Weights of a small GPT-style language model, trained from scratch on English Wikipedia: 4679 steps.
MLP neurons of a small language model. Each row is named by its layer, matrix (gate and up: input weights; down: output weights) and neuron, and shows model dimensions 304-431. Each number is 500 + 40 x the weight over its row's rms, rounded and kept within 0 to 999. Numbers have three digits each. A neuron's up and down rows have the sign that makes its largest values positive.
After each neuron's rows, "fires before" lists the tokens most often just after its 100 highest values on Wikipedia text that the model never trained on; "fires on" lists the tokens most often at its 100 highest values on Wikipedia text that the model never trained on. A number after a token or word is its count.

L3.gate490:479559514567456526453380531503503533550486477551543498511512527566463446540468502456484514493481476482545543489543464532476588402517546492519476531512539546480480503457514532489493492487535525479483515444449535386451607511481453510465481455446534526530496447546492460494589483484554518460469469407524447427518472466533508512536448467516500533533504515473479486550441428511506520505491
L3.up490:555504520514471469468515519562546412475493507514505511554461402525470467531559550496517502471477493475477542553546480522496497492518539430497487526568518519537435475544474470473533484479515526540556465512419485437458495537447514497489472536457545479530471543525459506508609449452552477497446432461500525493516471479523506569474458477431509529482506503547379453579509506498543510508531
L3.down490:535544555499468480534471474459584451495564543462516476532466524495479481562494502476563484503466527503532542506475463525528492468543438468477456537575486531534469551478497483500468477557530603547563496493500498496547497517467506451495496463485579481464512474501449508501999491501574468522529462451476447442490449492548543524499505510506568472500500531447500486550456424496530494451510
fires before: "\n" 72, "\n\n" 28
fires on: "==" 95, "===" 5

L7.gate1037:493538476484480511587497470517457420520579548513575499487509541538492563512506493588511409560524496479444474538478502506534503558526500490503504550496463500510465502509519474471507474522519420473496518486527534567441545452473514461508505519445489481519434419461547480501500490522506476530547435481466464454503514543485506498514437525474442441411547545531452514466482499519449459534519
L7.up1037:523529589516485515469470527554514447587523509584560457441478439482539467510537591548452502570464543496577483545513492574514497528526511522507537511551496489565459486487543467458447485523508562475500491563442481405477499446528448477555505494501490459477520533405505466549600536528453492498474522549446444483459462501548525539516594537565482478465531497385505489517562450478482524545535
L7.down1037:502428532483534406498501528380461521493548434507427494450517506509540476458466526475506459568479528502491441442477482452543505526472461536516471478507457508480455479536468491541542422492564450515453508516508491582523489535490477577450521510554471547493528497474508555467418459476503480517467516553424467534457482522548416437488432495475499542502517484442474503483475510482498406501524
fires before: "s " 87
fires on: "'" 88

L4.gate221:529554485455487408535482470530533519502497453513502507512528492510502527490514457386541401461455467484542524572582461485518515483509517591512457495475507579495485367492466533489523505494510495460487543456512503460468441463567447502447516453530471519433482555465479503516483514454453443477548449529553496432491427521416483526510523479426534430471496466478468627494528599427522456595462
L4.up221:454558458468436462572509497516531511473492483507482526471543525538452499511540505467515427471521481465512530526472508503536557478536514546485535513449489534429533521374507455507475520522480496444483538506484522540419485509523471469456537498476544443513472483503477490542550509470523550498470528479507477466540491503505499543550509494495462447518450549433556601495564460499452519549448
L4.down221:543513447544435511497484454451491444545531464535512481433448495543576485515488540422554477535449523515493488496530543439472450504507519460458472569556437486468450518452474493503516456522530479500512540491535507460460510451553517515524533459524528438471509491468499438532786511530503509473505481501573515427503498480537452474576505456482512523521511534508502600493564566459493496508485
fires before: "\n\n" 98
fires on: "." 98

L6.gate1136:465649525521540485489410515451480469459559453474516452509479477458511490457540502449508486529500525466539515536477473519470485439494517470430509497527430564502495445450501551518533528467569486536491531522512489467484470434473442499415479516464554457515558515520506507573675505540436500470503468466492536481543508549541552507514536499491457526440494476504512436491470453501523474560443
L6.up1136:515567465538427480454388460469450520481525524557426507499505463449575501515513423580494483537496485461405542498520518553546517431490566524511534514544486507556521479543544502536506556568518543491491529524512506453452549452500531564522554503483491490492562475495508525518556538519506481520561508494447492490481526487505525542594468479489474577538563479519484459452456429540501522566550
L6.down1136:531554458496547487498414473474487488467552461535471527498557487484510449530509466458508496524439519474529500488529501501513528481496483527479513469548502502530525487518497512475484477541555484481512504523476508489481542451504444526499526471565497500536488533468492481506999462499512488453478522460495517521513490544526462477478481445489506510454531446509505542571559483486532466510488
fires before: "\n\n" 58, "\n" 11
fires on: "=" 55, "==" 9, ") " 6

L4.gate1179:547510553471464451591408531495493543482492490540492470472479520506510445568537496536573453628483458439502590515503510437453505437493494455463485570569467483457469510468494495409450515452487521500517483456449479519478499464539459495479466494472513470498498456533460482545597522521493492484517473483507495405400528558453497499492516499487539428588515534503442555549572470497522482599489
L4.up1179:538557556570414465541425543534514506476560469473526514410541527509542474554498482502514457530437487376517539481556486505520504427478506490469480518659470505509519516460514455449475548510473422494466530465480491458477446451507491483464486452519541425485517461567484449535553561517549468475513470507497475405425483511549469510496478510491476463540491469489466571553513439477488514566472
L4.down1179:498541501535472467478484520498484522497592526500509489476526526493482485547490492456546477504458499488525513499501505507494506488550459499497486511505511520514525516523503500527502508515514488513492516523512501497493490514534507477495488505491542477511513518499502509519999502497520515476492488505490498470506501486529495529492490500488504497489486507463507480545528493514517527503476
fires before: "\n" 61, "\n\n" 39
fires on: "==" 84, "." 14

L4.gate69:551520495490416457552408502465548539453514521508468467500523509595518492542529518499573497526442492485502520512477468463515464493530496444479400545461510499513514473521487553436521540490531504452477453545577531477540466478557445432550476476459484465530519527539512456497557482534456515434480502460522516528469440532476491531528450514477477514499514503492453529501482451508482495596503
L4.up69:486532447495430543520437539594500493468484499565467517519585529528513534574559502503493482491502451442438543507529512474489489456464513506550488465530477539550559533485512513423464625472483500467471493463547540550510477479506536482550518502455584466550478536459495434464552514550592521457458466497517513477404500531453513566528509483465531500499555543457470564510521482547545479496460
L4.down69:491496438529442487454488502521507476439537484566532532507510508487463482474549491488528510547457474454463524513477540508517547493501549474481447472474490509526483475484489542484487586485477459477441488525475492462526531502505458465478517518534501511464507481504496496484999512491544485511488519495485493507464531511481508504486517504574489474511477536505517540574565501502491476524496
fires before: "\n" 69, "\n\n" 30
fires on: "==" 83, "===" 6, "." 4

L4.gate339:502537464462438510575425479494513505538497460533490490480488506540523501501489505425508496489459493465552521480545452498535474478541535425483515528488534458479473462497449530487460499512448539498540488481437536530469503518511436423497490463461475493445521447499487439506555577498449502575537432504545518460508509537420519539478583528491484513496542499454461567502568527487557512604535
L4.up339:505543445542387470564456484503529506510459494469514559471480543580548537527518541493499419554465537455501488494520451514516548458472521500446514494525535514513476440451533491503489510556469520462517494449491521536441431440499425463484500466508538433488529454499482480536497541476547493485477452464513475471599508568509500528536533472520488469490480498500444582484586470511498517527436
L4.down339:510546491515444492506450508457545507481535498577462511496476558506483488529489562470560467519420515499512501520519448510498500448470507511491446508546542510516492433482496528456504494516514451471483517520487532466461491493496445489484521471505511478536473488485488466475999471459491505475464472479491516523489530514491496483494548508485506481491502482459499514573571534500499510541471
fires before: "\n\n" 60, "\n" 40
fires on: "==" 54, "." 33, "===" 6

L4.gate220:505528482501508538563473504508476473593547500482486418517443393479425512487546487436533445557479534523526463507507511493512510540530509513557620531504473471585468558536530532473510492471415472440484514483491486497573450500540512446479489490450490480537573486544516524410504489472454444442476520504516527572396486576545604532436432465467554493512477500525430491438544514493465528449578
L4.up220:475554503505487521554512399479532475453513516464484466560460495487509514526582556472453483504448518528547500561529518459446516442513452532538440477531509480520505490575559492534498503466421515529494468504569578479491533561474538431467390487573498529463474469513509476408478509483516486412483541526429556557456487447519445564569517527536503467438481587479436475504506452506568470468547
L4.down220:445513575527550471467532501468526477457554512571543480505453469517471483519540558507507486435530468433609479581459493494510485516476478433531490516473479585523429521500462480473492463443523437422491555477588533562523488473504550531488367534440485537466447462508485547417637478461485526521580508591484501511504500530471477518458533500498468466512525481553488471552468442498534455466485
fires before: "s " 91
fires on: "'" 92

L3.gate767:519593496519441555404504567495513496477534454542537500513540510466524478506466531370503464533500533545573483441492515483551523511487566514462472484436471494474501496497520521503441511544588567418490484535503450573474470413568521533407506485561532480512527546468505481557516549537442473508498541473534513481502475445447450435519499505506419535557535474500466538469513492542539483491480
L3.up767:515573523548408530473398485490472504539420598500526428480480410460463450477523456522443455531481504501498512492532535461500477517478470579560480495469483496484531411521454478488500540547578536531489563492524467545485525496484491501428545443570585515569540447498452502519565511508551448499470539543523583442514489514443494499591488488516496524539525465562535501559500503505494523467437
L3.down767:505522415513535543477507425507484573550512540588496499563455525423590478500500540496509564523540531491462461438495523496438476509547494528467516508478455455516565509519540549499506457504524549524509495516519453532499477486503588518484510512476478467526535483460545516487757515489568495490546531523519509432509489480551481443505449471409518500518493506499529490548494503514487499460506
fires before: "| " 41, ", " 11, "|" 8, "." 4, "for " 4
fires on: ") " 41, "Records " 10, "Records" 4

L4.gate21:525484501520522577530480477502514508502385564550482527496446455528562507482578555467573509543466503434516463504479499421571528527495530435532529494461546462487506471528505499533516519514434532523440411418497548496501532491545521512488447527560513482503467514563541562549493457459527418519450525504469427473518533495491477572501464443486589437505438466553428485614528507478527471533481
L4.up21:505424495463508497461452491524431514515461514467504459489444547464504473542524463469499517539462497550473482481472488410509502503410501509452511448452539480430545532519490527500518555462395437517446524473453491525470536523493513436502468535531499555455544505449460504505464428466575435461473529522562524447479514472478431562473452502434523474539460489457447512480507474526498482566526
L4.down21:511485410459519548506506477513457490536553646551471438513497474457474468438452519477496481476551490455470521575493488518576505494502449516552517484509508518423551462512487468487510493527430472487472532536518505534466517507550487526533554487484439528450509473514475497493553476513490519527513481561508476511522546469444440521506455466462544450504409550472442511500518516456541484531508
fires before: "s " 53, "-" 12
fires on: "'" 54, "w" 13, "sh" 9, "v" 5

L4.gate665:470580535464433533497382490442497583525492530522562588513511478471483500469534503490503457485480474542452526502530478542476477442558524497432489562509518491446540489483528440458433522465519478528532503497447499558375537469469395587419475510485539417521566525464484458522514488507520507469530488532474483402483452523502506498502597497397507501497528472432446502543512464530494512557523
L4.up665:508580452470471480457443549523461498488521485547507460496429479491474474536478501458474509487410573381424548468516530407523514428485468473520475511453502456441499494520433594574503543509501484546531506538521496465465515550506533442435512529453472538490538491463478491502463473462497580521481492540458472458526511474446503470548456512519548479554449491485486625474547446489436571495482
L4.down665:530538507513467520508473495501544461517533485539474484506516525473515460559609501471520467527481475471505523522520508506481499452576509446531484511507517466478495494487512469485493517452543553476523484495497528481525505441600459524490418492503530459490480544494498456479972498480510465527477517521519521486424458505518451539442493501510515470529516478484542533612529532527446483517491
fires before: "\n" 66, "\n\n" 34
fires on: "==" 88, "." 7

L6.gate236:500522476518559541509388526546554443507570507576434531516497527488496472550595528505460475519481451472509471459490457542551517529557503429522564498554448546532497498483517529522530530516493546567520508528450508431444538481512540483522547445529549486572541469465501525486593482424515486486513407458537482447498505528586523523597477475432564568510563485489505401541500475494504505485504
L6.up236:509546544503534522507474510473526441506561522463464502554433499477504472577453486542553528484567457470514483507483510517507483536493491595503612460490484447569550439527468488542461492455504456554545469418492482449608481456477510535409453449498497523571512459484559629447578516455480480470434455489508449514543528459565512497476541447479476498449550464471456430524558463472610410518496
L6.down236:553531468481497501485486480500523467529543501531495467519476481527493495538523488480502474512455451508521488506463453524525468482504434526528544487538557511444489544523544485510460513513462478550499512507476524446495509517524491507529490500518526499553471478516485475480999513489550457482470494507522520469498472523517482490497521536473542484506493506461510480585490462502514518522533
fires before: "\n" 57, "\n\n" 43
fires on: "===" 76, "==" 12, "====" 12

L4.gate232:473477614469502529547445470470524578540487457454492473435533529488477504543619521475563527529528557459519583465551525542477478407516502452470509531554472525508486552414546495470439453479455438494557482515507486505478519491507531526531495496466468503428420488522446494494526569478442491555510469550521443560408566488475489527468500516441545426551562538519458496535549472452498542512529
L4.up232:525491516470524550448463528489552503504454543536480514399481551486426506512520468453513537516488494446514581465512466523470575467474507511502472499536436537567509537504520508472501476525453449533446477550497519518549502474507520544508561507482535398537483466522516473520561470501509473471478500446513420460461445527486484527467492540502570487480518546487494513573565533469528411497411
L4.down232:492542537496514474499521464486466514486492517507494451505515519489520534525478542491538450509492512485511520481533544499453519459433494518505479499467555557526508559489522465447498547464460594498490527508499417490481523447452456522474523446501459446471481505558474520442874517526519489527463524522501506466469473506532515510497524531497450458468519514478523492569546516506435496485531
fires before: "- " 59, "\n" 7, "the " 4
fires on: "\n" 59, "to " 15, "==" 7, "of " 4, "\n\n" 4

L7.gate643:575489537421505415447457455465471603438459562530490556532486510508535451480563494473521496460471478468507504485494504491524541453482501510519505488482519459569470470518475492586465490501459515421459529521458445539530547561546534542493495552511447462483588531511456497510539495507468496484465531402486462482522473466600503470478481538491481550518555535515496534471506467510482489498500
L7.up643:515496494515498518500485452512553480492496478528516551562488570531496505446443545453559476439526523514534514506503500494515541499509483500477460437517466509537415495472498484554534447537457556492473548504495429425488494593527480513504497574532430403477520473457511493537433524438430546497421501439502483502465520499533520494549533407491603487481567555452534507452508500429500487557533
L7.down643:569446446477523441495491457524513541557546541466529537465475502455477497527463521492521474483507491541435494486477562556563470528516509405476497472492459551567489454477466483537487479501495437433546475434490399451503539576514502433569513499530460487531563468470473494475551461537449595463448455548493520542531498566617534500542470472532486469468496513570541491492487487492478477512454
fires before: "| " 30, "of " 10, "is " 7, "were " 7, "are " 5
fires on: " " 21, "there " 14, "-" 12, "There " 9, "short " 5

L3.gate1041:393569458512433464532484519518511472468400451468476535517521600533517493514501574449532462605401480505495567445502476532524527493488535444432513507467467502496510480595510448489508438582497517530487562450510510485475470479512493471486524465464483423524515449515527451498510506506529474465458510477459471433514474481467465482568572506438512478494479496525495461529604565501527423535488
L3.up1041:480536449501473495470484562413453441540424524493488553469560489551498500501492461542490512455461515518489480500503545502541465582457526505516487517541484481442553478498479501493477507510547468496463459525486503500483491507453516526441547488515510506548513493512494407460524483478534536568506525522560500486560499550490513494493482525399535470490518585446460517496486562481501533517491
L3.down1041:459507462477547580505480523478442518521437454467475518495460490456464488481478441500471515477476506564442441506497496549522581544506453497492472501540484458541548472552456448484556452499445472464415503549439535557506519508514561596467520471462502523514466580515422508523525455491478454515472452538534467546550492453486540456545468512528522463479513521497438469526496470515513507537492
fires before: "| " 42, "of " 8, "episode" 5
fires on: "1 " 67, "Order " 5

L6.gate844:481527496472505537456476500551405524487515428550477499481484433458535466477549512481473515465428566560495536561512510482552517466646479435574556512539540491537489489506486431542545556475425451597543584511470493473485576538503494527471556504483545507493470463482454485455547535424473517452515539502425560502486437486517535450444467484485465472501512473498438451489459466498459501497483
L6.up844:516484531514510478469522474494496475455444502525519523576453543552526496453528457545512484485524456460500472568495588448524472464565505476547482475477591518516515512556491485517538526541463501551449422505546404531413523506552440468568525471518493529440416441469528543506527441467473513530480485500536465500518523518435453570502500561514531506523490522523516415567495531516526484510455
L6.down844:525483571526507512499511446516547407514412543501458472450479466514482512540493543595489478523557506498538530519499426527547508469502507518520528492578519541509510535474501388520478490513553534410549570463497475557452481511510453436474542506488553477470527467502450555530406531438475474448526535568481511524529492468524458471529525513508546476524493478509488445497495472532508470524528
fires before: "s " 70, "com" 6, "\n\n" 4
fires on: "'" 70, "." 14, ":" 4

L3.gate486:525507532495589484447509526476537461461625460602476527472483498480507524526482481530453493561473460469489474532491512441459492533453448557559529513493498467571477534494532482402483465503529466518513554466536502509437524526516497560520485444463498466487505513479477506438456499510522552526511497467501560501469482431510476572476528498577459511490445471526490480464467443522507471535458
L3.up486:546454512556527513450468491478520472565504503552434521481525631540519501490546557533436510486496520551441507459521457490465496513508492489491494589479518457489490521495486542521503538398468474439456529429523492543476561505542484483494456499471463451551416494468483419439534557527564413531455449509521492491481520407464494424532561554518522484480518519499457476506504531481484488506472
L3.down486:566512502559475547471459430505496517513499446554497567494521527591538567535520486556503500555448489452555445506548536486495474521493440541532533488537429516554545579542482493520486521461479522456451485462600470493510558514495434496514479472453497514533484573503520450535411513515452497470443467509529512453469437512470531459484503518499479499459492445567465529502484479468467560454496
fires before: "– " 32, "0 " 12, "(" 10, "7 " 5, "10 " 4
fires on: "| " 34, "medal " 32, "/ " 10, "games " 6, "-" 5

L7.gate473:502521475495519534508476444519511503484495468403506494560462514486485459515511433427534465581523434418464487532508496492469462552502453479504515493537512464530490370554513472529451525555564445406489509485490496496494518530532470482512527518527460450574529536513480539486531498530446509431546512517442529523584441634520514461505466533510499497565515545519497532467547495495593438496456
L7.up473:424483495459541434437534441477476582508487428463478530560481551481525513540522442510520514510515594477463516530517497456510445505460516485490501472410448464506521505556501482530482513446525577466501550396541454512523528482522538551509531513441457484476527488534468510489532461557522439588555549465518557472490546525513479549500531518543549526505512439491487480496571472495425490570512
L7.down473:590454444521536540493432487565444484461530506511517486509525563464558463442547528479510474478491420439570451498464504432566526561489512438514476495527485498493463446527513462458529494520464541523485481473516540512477473536482513443521571565557584454492518444490566499478326481482501507563488555517462498546468455438461480495534485501489517445508530543534490436481509441575522437486476
fires before: "| " 52, "is " 11, "are " 8, "were " 4
fires on: " " 25, "there " 14, "There " 13, "1 " 12, "- " 6, ". " 6

L4.gate586:462642483501419457582369494513516530496471489469486521522491543566517514532535511409555483495488562424504549489478463438505470469530520442498510509478534507500496466487476506431458537461514485471559518497488505509468465482533383465487475471467520466488524427520470457528590528490483542485481426514507510473480484529466526521501517519450500462488532527478479578480590491507523461574463
L4.up586:487625470510412455549450474505474527510479474472511500478500527583521512534512506453537434543468530397520573461524501436510509454482516457457462462497507511491483459460480513516472503485497491475560507497473494516459441431524423438443512439520504465462535490488476460530557522464531520511489421517484530461497474572448516539472517516467520499488492489479500628475606462482529466547466
L4.down586:520538465521475505491413505496529497501569475543512498489492547493503480541536538435538461541494508463510518498510483510481456461522508524478468504523503507520512498506516524472471487523509480502523508503508512510485517446507458475488509473488525466503524510502498482493999502508528511506463496475510509485496504523500493476488541475492506469495491502478469514603555509512476494527483
fires before: "\n" 71, "\n\n" 29
fires on: "==" 96, "===" 4

L4.gate951:553572534454488528524451559484469522502519446496597553490546561539534489515468486415521437502485492474487522490478408480505498477506498552501492485499536484489523514456524495524415469458503520479524545455533474483441458461491407538498520400516537435476511501516484440503540463451582482523485485466464441457444494535487491427481480487490491431523565509446523541544610551536479512539471
L4.up951:510581453490482539485463457447431537495511439504508533506517426473512484518464596436490471498499502504419489532498532485498540410521486473542474499563497460534545504473484509470448530502472530478552533462479566475483437495491479496480532411557518524480548479483505473493549538450551522511418511536468396496374587528470458514465527524542476457488453440468527533533579532570536519529457
L4.down951:530504512463465515514488497462479543478473500498493513523512450520519502490537568427572493489474519453456503510487494471492495454561513502521511509514489491526575488494498510426503458507484463484556507497452565524488525518526507509492507480547535500502537503463514543508999504523516484462489469478479482489475545482485454452461508476511500487499490503458478543577505495521458498557464
fires before: "\n\n" 90, "\n" 9
fires on: "." 86, "==" 11

L6.gate673:517576520505516545472479566523572469503539437464465518506494565449538494455536536480503478538475505536547550553507547491458499544551519502463468491565513519451533527511575439464579493573426474526497495531489464492500489431483592443509446526514457448524445520542512497454509447539521472565490479506466503505545569473508487504571442511531475471503448464406471444435431556503524544462512
L6.up673:581547541468606477540523566549567456469485561574518586518484445497479559527527502502512493492538490491522535525536503513476537492590507494520490516429473552540463549487570519456504487578467536509549553602581503497519521453459518515500520420504516520499482528515512466521553531514553501530521537435473505456491546563519513501489531406545598564489562461550506433515531525513485513489463
L6.down673:496467490549490511513503555517403462482485494474440523515449493532540450445486490463496486575458459472516512540533452541485508539484447471480436585498486538507482426450490455438461441536464508451525548549560499454477529438531503488519523520492541479559529499469536482390579461456430494532484566556480513530499479496553541507507502450471535553543432474562459481553519469528524496476531
fires before: "s " 62, "\n\n" 35
fires on: "'" 62, "=" 34

L6.gate106:502523555478485498477521416567458433480474453557480531535521543521482497551535591459570479493482524520506501433497522457532472560504542480524478503488460501549453560510493493518491490528528447426458512494526519483507526432467539521531499422553528531542504478505520460499422499555476553439546548495504593444488495554515460467559506497460506504484426423450457532402433511486493525508502
L6.up106:523490431499438500479481545514539530510442533469454585522506531524473485533473510486430508513553446475449488559458531457509471571470504580539555496545494499512474543458493539473532532539515515507549486526499509503511580489537451479558491515469475533550500490510489437523550523511451464501486524465524464470538434490495503514529469452459526440536526541398519498574530512544475554556531
L6.down106:472467465476467448496499544474462526491438510510514467485581520549428505530544461401503565588528479549490476528435479551470467575506500555545573446540467522559523481456563475470407541464532428551554564499570471500496532474554481485538455468528592511560535482521491484500616484603469490454474598529527494457515517556498493547499537501492521548450561437551481566536567532516454530598578
fires before: "| " 55, "(" 6
fires on: "1 " 15, "−" 14, "+" 9, "3 " 8, "2 " 7, "4 " 7

L3.gate822:512479490497489474515466474588439527478550440590496534447509475494483543502551635512549534561532475531542504479487520418486453481549494461501496524499451458482518537447476529427426452529518485488481483499498491440456446448548487393502487558474469415459465502494443499470456541513467474516437478508508477496450484529470525526410482492472474421542466524467484511489524513525397573456492
L3.up822:474441433505545519469487568513580496501480493467550484542495514529498532516462496503433523469477452523484559508558496513490535489469527567534512505457522526465531592477440548519574463545546432491457474412522482562463519467547561473525485440539489511571389486509478513441534492524509440517494488507536486517515496427506489515474490471473510476548521522542544525511521479541552538543432
L3.down822:481492523471497517517525568603491469474533450581492440512447562479487522475501458511488511474540507441483518482457463489472492500501482527522504486514548467488492457496511551466482556501507496540578528531505472456502522472491420496513520458459505505529490548475426476527692531479517481547472546494490516502504508543516530454466476491501488530573546536470473500554498510491566464576503
fires before: "\n\n" 85, "\n" 11
fires on: "." 96

L3.gate253:478539454499468509470516442520422459484543393513457483453481516502520538477541517553439446491469490428550447449528496482585477536666474392491549441471529516486506477510501514414539531448530476485536459425552532478509403518484510538422529476538546497470522536528481487498501429556525431521553533452504497466463478508472547518490471510484577511497421502501546438524511505518487470573456
L3.up253:551555472470466477434435546557525574463465456492511551510499518531496512463501478456472474513470472466528434514530532518394557445547484515520526421542546421507506473494447520523570554459460506484507530565427471482506497503565544563426480545496514547532529538528512485455488541530438491541514528552501550474499463522500523525494518532490479493503431466512443534524446472471465573477478
L3.down253:504505466518530483467513505591534503487484498499499488561460435467533471513428442507520507533481500473468542503460468491451549487457483535564529514576477495559514577482494457526510535531473351485515493516468561501542497507563499477602460474423543509527460472496428538521361511490555418485479466542458596502486473558496424565458496525526493450529552501547534501462564423476563509458557
fires before: "s " 58, "\n" 20, "\n          " 5, "\" " 4
fires on: "'" 67, "\"" 28

L4.gate381:505499521527499452506505440511577532489512525547511592523520541456441478579522560509478483506536540557441571607504492476508552522558529490519516505543474437556501539502509446544554477531495489526468453510531534477499567652561536495461469528525547565465464421523555494458544539511495422451468499494485510539522519539479424523498423525405477532512450478437494487514484519548458494530491
L4.up381:504489436588562483506512484530511520489439573513495574501492568530508562519443547583467513519421484474599446535500554527472438520498560511474531435531525449475496543505538501570463549464479414465412537471520551476507479476535447466499462518525532517454483433520477514536489515496496528506486489530536470527482525440407512520501519482499513428438504502483468515531430507499430519552517
L4.down381:507506424449441446525554518455490570498547526519487502453510533460540445456545407472538529548542496489504480496448569492506517588443430546433522607481495509478497493509499481457487471462458570524503520491464453422547496440566440501489447505516491531433566521461489420503563492511569564481562492479547510521580449456480502489487527539580494515463553546471475499507458474475590496480480
fires before: "s " 49, "Cook" 8, "t " 6
fires on: "'" 56, "–" 8

L7.gate195:469490462490500467543492453573470444547421446528510460526529524556567552461467506421474527538509503531487544507489591450540498526500541475495446535535495450429464517529587494477478553508459523529489524488463485516554479493484521465455577499462501498480464453445456462564467490448563498491553529502524413463522501492435534510491526443477502641501439493476463556569534454514531468484458
L7.up195:562503501469539523562530542569553471495532526461561519526510585529566516575599523482503420511486541501484471519554482556528472443452516449550449491500500499513392481502527486465537556496565519550563473618519497495600479431514545468535472400478476471500479506509505493498518462501519578515549499422455512555470552507557598513536483519514554494533492500525499417462565513557466521530554
L7.down195:440440442491476536545481463507470511515485513502524504462402451471575448585527473456542480484524480476454524504511550495511519510494470538512497533489505467501476452475506521509515493511492463554492569487509543531508527475555555590500569539553496454511554519478492503550366494486596477472500506467444485537527492436503479493514568432519549509520398458549482518483476484523532456512501
fires before: "s " 75, "s" 7, "Preceded " 6
fires on: "'" 62, "(" 13, "’" 13, "| " 6

L3.gate637:538559476557512466436488529529472609474493540512527564446456479527453507563487571513442529499519519455541506544530539473470534493484440543568525505471532503549506450504545482435492564522604521492450538388543539480528538533502472553460514493574482476439475486502471478445462514484511557547452476504502451389532526492497513492499476527472514444493493573534511501517594473562480493490457
L3.up637:450560487517441500512497500601474580518453477485522542459485526516498505505488574487468537510522483479563526529513490536534506482508454526521561534400547512520494442499513514459527496518505498472440532454535505548538540546470540521484445464564511513478505475513469470437484456525531479540421518445416458477501561525449461488526465516502497483526455508512519581530570498473515484507459
L3.down637:568500523498448452544494535458462548446519514568505460579536494440529425490479543445475512552493481507501497520442540437518495503517442471497460488556533525512508462562482512510447473541505509525567454476481540493499438549537451517523529506430594525531502509477487437513610506507541501511439471497505552528493509527465494465488460597493505389471520539539426567438567423540535495431603
fires before: "s " 60, "\n" 20, "\n\n" 4, "\" " 4
fires on: "'" 65, "\"" 26

L3.gate1157:489546535473448527614330529502499514521524468470495518553505544500519453530544522409576477600511571462491497494509507540477560444561515453457565530559445451482508482457488516463426413457490494521487525514490496501531566416498498506475511546441518483580533490500472471492612523455462526496473462496456494463400518516581462503488494550448523515501515553460493456567422510534567500529486
L3.up1157:518517512547534537420424452457514508469574470490496548447395425486530491534535492425574428468533487436503547548575512473541518439477477547489510462589480546475546439489496473494446459502503468529547537491541491485475512461540531526457509473472572527557455542538478507409575486480538495580483482517524471451418422521533511511482466491492550467512491500441509518587530515478525495524477
L3.down1157:481531518499527526519459535499501488521527499500495483502499512468519488498498509471554473486527490517503492489481514450503487465519472492497502494516493476463502494471519500488502540452511483519528483458492508475491517455514497513488533464494545493489477522492474482490999477502516493506526489509512500464459526499488498492474512506500536498495520519497500535564546522493507529523488
fires before: "\n\n" 55, "\n" 44
fires on: "==" 57, "." 43

L4.gate1015:520442558534559453468484508521551453556443510516472470512393495493483501389575473451565508475507435499528445462463486579492480509533468455465527537464583528535491500495520435527468470552521589436464439462431522517480578432413525510538487552439518526446488437436469470453543483476504444486540516400503493501539528517461522493462400550484590417536526529515535484476559532419504528485463
L4.up1015:460522530501534551555540474546491531464534460471534479487527561461534503482528550505527507480544527492506489529526504552448471532484480534498534524456472462518550497433478404455517483614452506559444573476511484508523562505493502426496483462460526450428506508542481543537469446518512454478586447529520520444507475480448539480551442498542502471474526507539530404528531563520495520548478
L4.down1015:481526521467525463504553455515462489436497459529513523557521535501488524485459533452491521517541473522496458545466490536511510534426491462458531531501525472524500464424575496477466527469477523528493491450492524516503514526463504520578512484512457556496427514545541499551536495465570481513490436508546556495484460461492445460552513549406518476427481459484492493557464466537521427492518
fires before: "s " 99
fires on: "'" 100